MLP neurons of a small language model. Each row is named by its layer, matrix (up: input weights; down: output weights) and neuron, and shows model dimensions 160-255. Each number is 128 + 32 x the weight over its row's rms, rounded and kept within 0 to 255. Numbers have three digits each.
After each neuron's rows is what it responds to, as a language model described it from the Wikipedia text at the highest values.

L9.up11:085117095123116155149155193099112110110066097149134148106115110114120094146075113111135137142139087152150132125136157124111188170103158146122114122112187131173168097094127127118122127157132151136160179149094153137137173120077138177099157082162166111061122147132128073113107120087150192127
L9.down11:155177142157160134137140194127153162119104154100171144139145114143129127124124122160136145141172130094172076099105151110138157105102069091131130155138073140158082088123174109174051188116119169084116132104162120084073141120164126112111176078137147144159118085090137157064115147132084129148
Description: Predictable next-word slots. Words whose continuation is nearly fixed, such as had/has/have before been, $ or over before a figure, and number or area before of; also the open bracket before kanji in Japanese name lists.

L7.up285:141158149129166140133139113180155140138068124152132157060129170126172108085151113133111139080106179074206153115100107100123147146128139152179084098140156118140119120177189104124113110092106141111155134156117142113103082175117096153130141097100134067074118199073131082159176124158136146162
L7.down285:131127156111091105098118086159148211089097127046169125088084152194157146145103129159158094113127137095111115083131121090083126110117064158154143170104154154139113102105085100136189143099057127114131116103185095127100122139154101123130138146126118126198168128122131066065197179151112139117
Description: Word-opening fragments. Early sub-word pieces of longer words, often pr/gr/r or v (pr|ince, ent|r|usted, v|ision, Gr|oup), plus pipe separators in Wikipedia tables.

L10.up754:120235130077116162098094151159070083160140128145157088074148107177158104159060081150144166131158128106122159138151170082123119178166130095140150129157161096151134117149137100154129079121102191117116164145148091157108114142157138150110130130136110091099048208150116136167103115087100121122
L10.down754:125116123113100106194097142179118174167155177141133101129150141170088118085053123106127179183110113137081122084171144092126146124099134123168140113111150141133078067115160105116100114156143132094128156130137100163077134122113131116109154088103126125111161098130155137098069155061091104110
Description: Person subject before verb. Sentence-initial person subjects just before their verb in biographies: he/He, a surname's final piece (Gibs-on, F-oster), or and/then/later after one.

L7.up742:127175142069143148127179200125085096173123127144166150128154154152086135131109164145202096132106118145199158190127116108101153183177162116177147138124161149139100162120120159141098126116166079140164104084125145193146103139125107136128087093117142128117118094152167144119101111118132057123
L7.down742:107088107148076042152171123122127146090206140112157062132107148182117092116118175112138163108130064139091149145087102112185148103157144089148092065161076103093119140130162121168169120130177162156167158141159124077133138141125103124111127149171062160069139115133121113087104066150101133161
Description: Letter A/O tokens. The single-letter token "a"/"A", or occasionally "O", mostly the article a mid-sentence, but also word-initial letters such as a(xle), (O)MSI, O(verdubbed), A(berdeen).

L9.up103:093140107106141217138143138089131141157107164135103158123163091107120176112100144169099141167111139182092102135157134111171134152111137080102077116159129089066077106146190150172141145151065144133120060087096109161125170171148170108173165091111142105112116137150135160156127151121158169117
L9.down103:114108179165080104089128149098121077122149054123146199131149185153134100156158098088117032212172114111190141110103141158125140094102219141118187164139113074102142111106133087134126140071159131125110118128140127130148132094156106119092080180130153163165173106099033171140159118092118161144
Description: Inner pieces of names. Word pieces inside personal first names, and some place names, in cast lists, credits and tables, such as Fre-d-dy, Bry-ce, Alex-and-re.

L7.up332:102150097100104122167116153084185141104168133119115162121128124139129110129090128119120142172123146158159188103063166100080125149117119106185121110118161118098070109139172120149074083068091112081151097157134154129119117178092096145076141134093109121126122097155139146108139170070130161163
L7.down332:080084116164080151145157117119114091129114087136153086098152124095148095104137104105151140098148108126161133147121141100136180111136144082061052132160121123138151194106128120091085099092126148156147140038161120118106113133100175177104145144145120149096105137128083096091093173100162145119
Description: Openers of inserted details. Opening parentheses after a name or noun, plus words that begin a quantity or qualifier, such as $, approximately, almost, a, un-.

L10.up258:083137082130146113116180214086173051104155129129086182123067140153150106095058139115095172127121120161110137123173205102113118180117157129131098144111150116187125164183149123168061115111097122093187067135130089119143209175118110107101134117112113120118114103151136144111133141190127128102
L10.down258:133097086180117176168119070151161114091175112161099132190167142126123158083148166164128151154115158179118135113087151130101151173101091099103122135117136095091131158124129133116105128146123168096113171148142175180154100122121107169108145117103109197138085165123168117170067092086118133089
Description: Conversion parentheses, existential verbs. Infobox measurement conversions at the opening parenthesis and first digit, e.g. "ft (3", "in (1"; also verbs right after "there" or a subject, e.g. there are, would be, They have.

L9.up10:102202116147104154130062141105121086059129232106086126134180115206181116163047088137170117178108155140132077116065169147150076090103159139191180110174107167139139145156166123184066119111135130175106129143118099090135125082092134170147094140102117080113095151150174122107129142138092115158
L9.down10:081139124186096160094083126122077154120146177194084120070157151112137165139125088160143120140121166100150142171119118188081136092214076101062134156089112107145150131160149148133093162140166090157087181115133104140157142140084084084116173079162090165136126113045168156174094062119141180139
Description: Verbs and separators before complements. Reporting or intention verbs whose object clause follows (wants, claimed, saying, believed), and colons or pipes after years or titles in lists and tables.

L7.up375:127140127119148118074132165137106163120120179083085126152138172118161086098128102157155194065091094129077148080125168145109143145205175149120121114136139122124086184205083129089099105127081166153152138106118094155113121076106163119099128074113123148056049131130137136158110133068132118081
L7.down375:131149156130134129166154153129143138147086113151153102149110108177122102142096163118152141125178154145132087115130144099079093120072127076104139126160139136141111135139150059145098073156072095086120108151168154151097071144140098126082120123096088072111100146135085135080157123152137114108
Description: Word-completing suffix pieces. Final subword pieces that finish a word split into parts, mostly in biography or history prose, such as ing in schooling/boxing, ure in tenure/gesture, age in montage.

L7.up319:123110156141188080118060128119118162129145154085107196179108114192150110159088134149149207100102111136102156147117182166100091169060136137119137091114172137113163124163153129133090112134074146117144157112133168111175169173128127133165124143062145105126104098159130053111106155194110152105
L7.down319:078197147121139103127212138173130147062141187111145145147187137165152107100131173123187156143088133138112149146021097138156119139107126127110089169183120139155132193076142081094046173089116160117170157091108137101113119170169123135143151148158188112170133160108171183172136120126092112137
Description: Predicate after copula. The token right after "is", "was", "became" or "as" that begins the description of a subject, e.g. "is a", "was acqu", "became an".

L10.up398:117121127151164122159113099120148128060159160073152148099165121092188125143085108139153162159083148130214109150135144181132124157111193109201124091041079112115104165109153157116085111152127136146103185182133132080190080067111076140131152080152115135136081070166180122173116179062111160113
L10.down398:142086187081109099167087059120127079158128160118136140134137163120103172165142116094135093061131071124125077130100123074138196177144165115105113124128142084137064147128127177158140162124098134161136110180127108121119211168129152122104071187163154144074120112140087154096141133107152156142
Description: Pre-noun modifier slot. Articles and adjectives just before a noun, often after is/the/a, e.g. a, late (1860s), major hub, dominant position; also list commas and colons.

L9.up95:127111103117156133138155172133144152106129182095144146092116091145115164186127122100193151116109141127127150153142106168110140146157154076155105132136079193145131163065169161107123157092125134125115100108140156188130127102091071164112121102127113122190137148182126152123134110150128114117
L9.down95:070099127105117127099142152147103124125134131131111162145065142108094106118097064092141129136122083128157136109074093117066129139153150171119176143146142123083102152146134081124111138105063082102142161124146112076144228168128095130090138182093114107097152157138155150085182106121179092091
Description: Prenominal modifiers after determiners. Articles, demonstratives, ordinals and adjectives opening a noun phrase, often right after the, his or its, such as a, this, first, last, following, native.

L10.up268:133126147109106120136151094173147156133128103090148127076175156106144091127104067133108171129073126122200132174147125155145049129114122132123120127114123178185145177140122206168109078140121140133191171165110088131128141125106168145172129101154138153087109161150122127183100094119137104082
L10.down268:058163113142152114096134098115136128177126151171162210121116149132075088127117064127137129150138125145162106162109127109093150124111100160123114145107116134081112159136094108122146128127167151120198151096116182109101177110140121188145101102078153157144121096082079072102168118084171139191
Description: Modifier after determiner. Fires on the first word of a noun phrase right after the or a, usually an adjective or proper modifier, e.g. Old Testament, Second Battle, main convoy.

L9.up670:094119137119061143127141134131125133127147117093121150121101162110126109130127099177128118118127118184150094097107198158157139073092148104155151204112082098166115167201133108184124137160100177126084113140151163138114111184089149105141119106095116074142108112120150131069134123094174141110
L9.down670:116080048152134141152149148093166125126160124116134123124184108075090145080106083102196116089151132147090156149118163108102119118092157102125125136109106153128100065072108071109140142118123050093169187139118141120158084143174136146084131159125188101118098175126137080084062178101073175132
Description: Word-initial fragment pieces. First piece of a word or number that tokenizes into several parts, especially surname onsets like N(edow) and number chunks like 6(7,)000 in tables; also un(ited), miss(ing).

L10.up642:050148086155127183156136152118132095142132143116079161095124176121098087097118150131150146144140149173124084120173192133141098155115163100154094093132126172135125171184127101146106138123107148142083162171130071125166135143080117116102107131119161188134076134138129202145114125127149169111
L10.down642:117107152082136129171130115084107099135166114131149191102108147146162127112118148119146151158119103132149155114118112149133153144140147082090137091104160104065100130146133088152111189139138140080165052100120176129132154136149135164078191132080132209072129131126158154115193123089136095162
Description: Predicate start after subject. The first word of a clause's predicate right after its subject or intro phrase, mostly verbs like were, weighed, reported, arrived; sometimes prepositions (over, through) or table pipes.

L9.up112:130128120072181134106135115146102162138066131181161109133147147099150075111111130116109136115118099139159175169116164122149089165196115182117154118158074104076171079165176128125121150102122153101124133120096062170131095131151144104185122119137110081129087138121180151138086138115111151120
L9.down112:117174059093123116100166122116144143138165061108177137150083160140144143139090146132077117114145133109101091122103155090145164090067157071125175110122100140133130104128115146155176131152142097101103109096107126111181095147171128103171152100140132125176148176160137173151161146096115055090
Description: Mid-name fragments, article openings. Mid-word fragments, often r, in names and foreign words (Gert-r-ud, Rod-r-íguez, Mé-r-ignac), plus first words after headings or newlines (He, the, Gr, C).

L10.up99:079132119123188148111112132130134143100135165065155143116131084109159135150047095157071110114143181193089158121080120126182163174141160127161162105109167133109141179142143150138150136152104154152181115121120097135144157141151189095171140076086134146088112108175137118170119127151180170138
L10.down99:126112075133126108120069126157109121123158088101156144150149113119104083071164158048130062075106130110123160146092141162150148100096120079086139098145146172158096118104141177128123132156157185114163138163099148120191121181130117118081138079106116129124123134134079174126087124105087183137
Description: Personal first names. Given names, or their final word pieces, opening a full name in cast lists, tables and credits, e.g. Paul, Arthur, Mich|ael; also "and" or "as" linking names.

L10.up750:084147104102162185110152115140186132112158149095175127062135143154060148123082109077063159124169159128129207131084171174161113114117177074168129129160142066139146188197132115116108080145130125133188134175114124150174193151105145155106157100084097173132089180164139131125108137111165082105
L10.down750:128158118105172122126109159130198128133137176055159157130200149134114097100096127105130130122100161167091187197126096168121113068133116138131133076127146171149130131111172182158130140144159214116133124138045112135138132154137148110125187126120177176118121113115168075088131082082119151131
Description: Given-name tokens. Tokens that complete or form a person's first name just before the surname, e.g. Jul-ian, Sus-anna, William, especially in tables and name lists.

L7.up102:090109142092190166147153177115175098108158149128112092103071134174082132040107116154112156100098180120113112136111113107124108102088117130172117151105164092157168129079129152167164113160149148125142143169138104084157168158074167110098136092097176083123101143127121122129102164118156128087
L7.down102:151155086159084087084123096119125101147117109155116177194128139128146131141186133089156101094126099120148132121097201145171149159162195086069142114142113092129173128120116140100047128173148152150115102217088137141088165133076191057144145144095164111119140148119105119119109117158121135163
Description: Foreign name letters. Single letters or diacritic characters early inside foreign proper names or words, mostly Slavic, French and Arabic, e.g. Smrž, Djibril, Nina.

L9.up736:118161114088128150147116169120195051151104125082132175080120142160181100140115141133110197097151153121124127113158096114189081128208168144168124114174146105148121127128133175146070102120150091187111136164106126143120074134097132119115154140145158145107104155140196126154110184159144142133
L9.down736:135178105201098127137132131095156107123104111156144113201112125121114187097163107110115182133157119148142103163131132075102132094088160169169124123172170156167125113135054169124135108093062110184093197129116135098134124092130114132088074154145162137154164121119093144176102113120128168096
Description: Verb pieces after to. Completing pieces of verbs and gerunds, often after "to" or mid-word, in varied prose: to cover, raising, disseminating, benefit.

L10.up746:031096131130114105119114128137130123108119149100136139135063129075116119099093173111151162067090158125134156126088178101110196112119081146142103123126114138135153106068121128185143126132122145131155147163093108119090102176087137093157169113123166105063111106183128108178140184118116098077
L10.down746:104114149157087109100152159103140146093095171091137151111158170169138128039154110119169134156166139144167131102139112114143127146130124115055120196122069115171137106109169091111130176133098101089039137134131098097138154122105148099147138159118088165179113150164143123133107156117109110103
Description: Name-initial word pieces. Opening word piece of a split proper name, mostly first names in tables and lists after | or commas (N-ina, N-ancy, L-isa), plus places (N-ormandy) and some table numbers.

L7.up48:112154126149114127089151110128123150083116114129134144145149147124196059123104121153151155134072125095128137127096132131099129147155143187117132181140087186208069094115168119082073140117110062118127148136118135113072107165169082107163142106095159076120128183184120127172160129163121114021
L7.down48:118101107132121160140137121078147146149155173123069150232120114109110095156177108130152159141144053162129084123153133164088189094157126101068117081133189136098178138137138121194072118098145094118189055137082125176160133144113207176110137139102095139118085080098116104051146155084092160208
Description: Conjunction in section headings. Mostly "and" joining two nouns inside Wikipedia section headings, e.g. Geography and geology, Development and release, Early life and career; weaker on other coordinating "and"/"&" and table separators.

L7.up433:159109144116111162044177120083131102155157171081131093145151084144112131079120133134179124102157152108170187173125156149144084098147134112111112110100077128090097096100182178195123062135138145177166181151154105082121090139065125143126089096095169105065122159112096137158132133121132125077
L7.down433:119172093149135127109158106074108097135144123147112095142115106118111086121108068158077129123152122134072158171076110124168118108115115188109141134087127079123133085132135155168156124099155121092150138138171125138151182149169082110198167094136179080109170107128050107093107044154133145177
Description: Relation or role nouns. Nouns (or their opening pieces) naming a person's relation or role before that person is named in biographies, e.g. wife, father, fellow, principal, advisor.

L7.up188:101182123098130109127118174152206154163160106172056136145140148169085103131099132153114151124163160130144133130062119038121127113153124139174128170113137049132124152100107139138139090159151094136148120098158109164213088138143140132120136180149133100131087125080104131151111113149155111105
L7.down188:148097077151168080156138115131173127082192195142146143127197102130150081190108103133142105100123106121169083104158040145112138109141170131093122138193147103122114093120161129088105161147100123129112158138162102115111096106111127176229111179115094129088133123132155100163120130119128096125
Description: Table row boundaries. Line breaks ending a pipe-delimited table row (league standings, stats, discographies) and first cell tokens after a pipe; more weakly, word-initial fragments after long prose clauses, such as (w, sub, dis.

L9.up522:095176142133122127156091155118079151175138184100124111152131189194072088145122127118094104140144174107140121133106188087174078084103122083142136179154154156107066123120124145103135105151113133097176101155083129131170133113186106144169137121083115124136099146149071104139061130184141098137
L9.down522:183092130127114147161123110165104134169086111134167094104125094089147097101143120159143114185124085139125170145106120129168077134133117178197132107123122066217139133139118120145107128160100161144107084086102086155100119123133177202121087132153134102094122067161117023159132106092086116106
Description: Predicate-start after subject. The first token of a verb phrase right after a sentence's subject in biographical or historical narrative, such as f(iled), would, had, also, he.

L9.up697:188090132157166127132093157161132100210136163104075169133052075083135151090100109103140114101088117082138109134088153175142133092118156181143142158108094180139172135102113153126062121102134146113064202159146113152159087121086162142117083114128106051111086163156102109149132106116116124123
L9.down697:129147135144084135157105106151106137098109150106157150113137165113113142110126167116119152133101140116118105109115125149142138131150103131087142108154109119083120151121187163126111178157096120134139124176125167126111180130146123114157103141152011143103137121088105101081166094093116091093
Description: Noun-of and word completions. Mainly "of" after a noun opening a descriptive phrase (piece of, form of, collection of), plus final pieces completing split words (so-called, title-winning, hometown).

L10.up628:088179147141130162118055122122146070107112113120098137128140089118164174134118114129113183113164150108078134164171169083135064136106098123170103101134149174096135171166157105157132062140055119140121155144128132175127131111044195156141111097120147127090092147134137151127128122199155149110
L10.down628:124123092124124114165096098126141131122108157101101222134141102153112134095156111065114127098128120139141109132157158132188136131070175048156117165140110097120107115147177178088140110162125111125094012126106089131104161118096175148164126151126172131133077083135154125183161149168127092094
Description: Verb stems in predicates. Main-verb stems and their pieces right after a subject, "and" or "to", often before an inflection, as in collect, travel(ed), walk(ed), pass(ing).

L10.up40:156101176106170094120153184146133138165154134187144131131141149156127098136140133177080111116113156170160101126122178097154166143143144141115083150118070153126113105104138149121074137138097165145118116093111103095185118196121086022128118132144117121114122119093123151147140113200099142137
L10.down40:075132173114085187086125137177094144158169105109105000163111154159131128119118169147103083159142093180121130150151160142206119104116174096120113102115127070092120098168152133162169104152129126099119070085107088183159118151143124146131080138137074123110114126089089110099134111107129098122
Description: Line break ending rows. Line-break tokens ending a wiki table row after a closing pipe, or ending a paragraph after a final period.

L7.up262:085165101117101137127126092163171096126181184111097162116145110136157113061111136142131163093121144127097069126113151092130172112100111118175103079113139075158124189150162161160130066162127075106121093151120098146120120189126115124130147124168155132058105119095111112144134110166125138158
L7.down262:132123133137169140081103161122079143061134136119134126090106109165046157123126185115123135121177109163080100062159144157135169137103119115137096122064122115111095085101161119149136168104202109118099062148047109101149126135128105155133160153106093146157121104120158120048194119112166123180
Description: Completed verb before its object. Final piece or inflection of a transitive verb just after its subject, before the object or clause: reve-als, compl-ains, call-ing, felt that.

L9.up509:112109120081155124108128117176150090153149133096107130169124102185130084143121126198161159086079139157139121160178169218121119128109114145129137094102144106072137099146166130085036152154159153116145117133145154141111091078121124140168152098088112117135041130116215125157145182141069091129
L9.down509:121110109061137093107132083099150119106161097147077197191089106142114112121130128162065130125170071172141091130098136122097156144074167105087091100135083146091173163135178093158163123131116100144138149086070146093136077133102093111137151147182092155132162150155134103159160108140096140117
Description: Connectors inside names and lists. Joining words and marks inside list items, table rows, headings and titles, such as "and" before a final name, "&" between performers, "as" in cast lists, and dashes in team names.

L7.up602:095116141098161161145143152140156129131143114130114120092168105205133204166136106135174191146201170115166185117133150103086113128123141063136089179126146081064154156105134157145179123132124095093139118070136143140130107191136163101157181105097159111079111142113108129147112133171241118064
L7.down602:142145137133106103172074098136097089111096163142173126110064101099111141176109125099094136094061130133143185137129093135193091161137151114187128175083131120138123165101124130160135176143118152156168121125071191026105164124089162137088156089103157175189177170105158165170157107052123098143
Description: Inside personal names. Word pieces partway through a personal name, mostly foreign first names in cast lists, results tables and credits (Jos-m-ael, Ped-ro, Philip-pe), plus a following " as" or " |".

L9.up57:106108127118141143081167188118170105109132088131104088174162195215116167117087173122100095100136091095182068136137142082173127116147134099155067125127179144131108133131128113086128179116157126103142147148131149123174137135121124099156093097128131113096142127062135170132140156164086117122
L9.down57:153137135075093158069098085127115144103147132190120000159152154159126143151131161166141141167132138149109137110122131105140146180135094135101136099125130108125116147108132112136094141148168182134122115092156163142139094147134110101160138113144106061118088114115161130126134154179096156087
Description: Table row line breaks. Line breaks closing a wiki table row after the final pipe, as in sports stats tables, plus breaks ending a paragraph before a heading or list; rarely word-start pieces like Sil.

L10.up234:138143121189159162113123162118112158169178133112091156115177109136128143110119075156146166114122111123090209132115139163136134104113119115199187126121186114144152160169097162188119111147119139097160122128117099197149154129128119084099096165072124094106145177166080106115106107167170168122
L10.down234:157105149150094147142127115145126121139103071142097143198093147072117133134142137119122125127114116113120073164137163138106111136070168141154152156100189204132093081111108128114134091117176131143051113092078067126094121161128105064099151168107180055132131051089135136125144107149112141131
Description: Upcoming person's name. First piece of a person's name (R in Randy, Cl in Claude) or the list dash, comma, and, semicolon or pipe before one.

L10.up680:083193091103159165127130150140132121092123142118130160195053111135158129110119122167130163115065127124142146161109140187157108183069103095133143098096119147148168122171061088141121130092057160151136168151119183107163144133085136075127144121152115095063141138137148134141071146183178098096
L10.down680:141108134152124102085153149130133121115142180154082102129127119093161133097171132145108103109115158115176083101092145185110177116117082118087122149071119173096172124173076117174145127093123087161075088135163120080153153167085149093139127110142134173164185160174113118124177167136107100173
Description: Biography next-clause subject. Subject pronouns and connectives (He, he, his, and) opening the next clause in biographies, especially after education or career sentences, e.g. "He attended".

L10.up583:136150109095114105135176118205155083120179140104041128199101102133151139145109099073162185111166140115194122137156146166098104112127145171127110157119144164117088092123175205154103128102100085156144193150089136140138142154093111160060149078127135117098073138152083100123147079083123091102
L10.down583:163121112182118151154120123116129142089111164126154171114095162120113128105095115136088135155133126125129131081119113134110156144109105141107149110189143155136118167141137120127096125107146129142143141151124145114166147164059188095169119154094161164105113126138095117205091125122168153090
Description: Before list-item names. Bullet dashes, table pipes and list commas that begin a new entry, usually just before a person's or team's name, e.g. "- Alicia Keys", "| Mother Needham", "Numskull, and".

L9.up205:142151131051176144079145142128127135132149144114110137146145157166109103133112142163107184131081159117134188156105168109151197155094139117115112129102093095127147136142161109137099124128128170136142125170151106149150134133134088128136138059101127069115099077111157093088135138149187098072
L9.down205:119121125149119153121148135124093112103149128084094144083137136140101125167184082147083127110168146189177067159138088214155084063097119171150123212103128074125132169089169185150094170146129083136084119155100149127218117152171145074120120166119187173122161079089102173148076096154144110139
Description: Mid-word name fragments. Early or middle word-piece fragments inside split words, often foreign names and places, such as Slov in Slovakia, ri in befriended or Friberg, and Hens in Henson.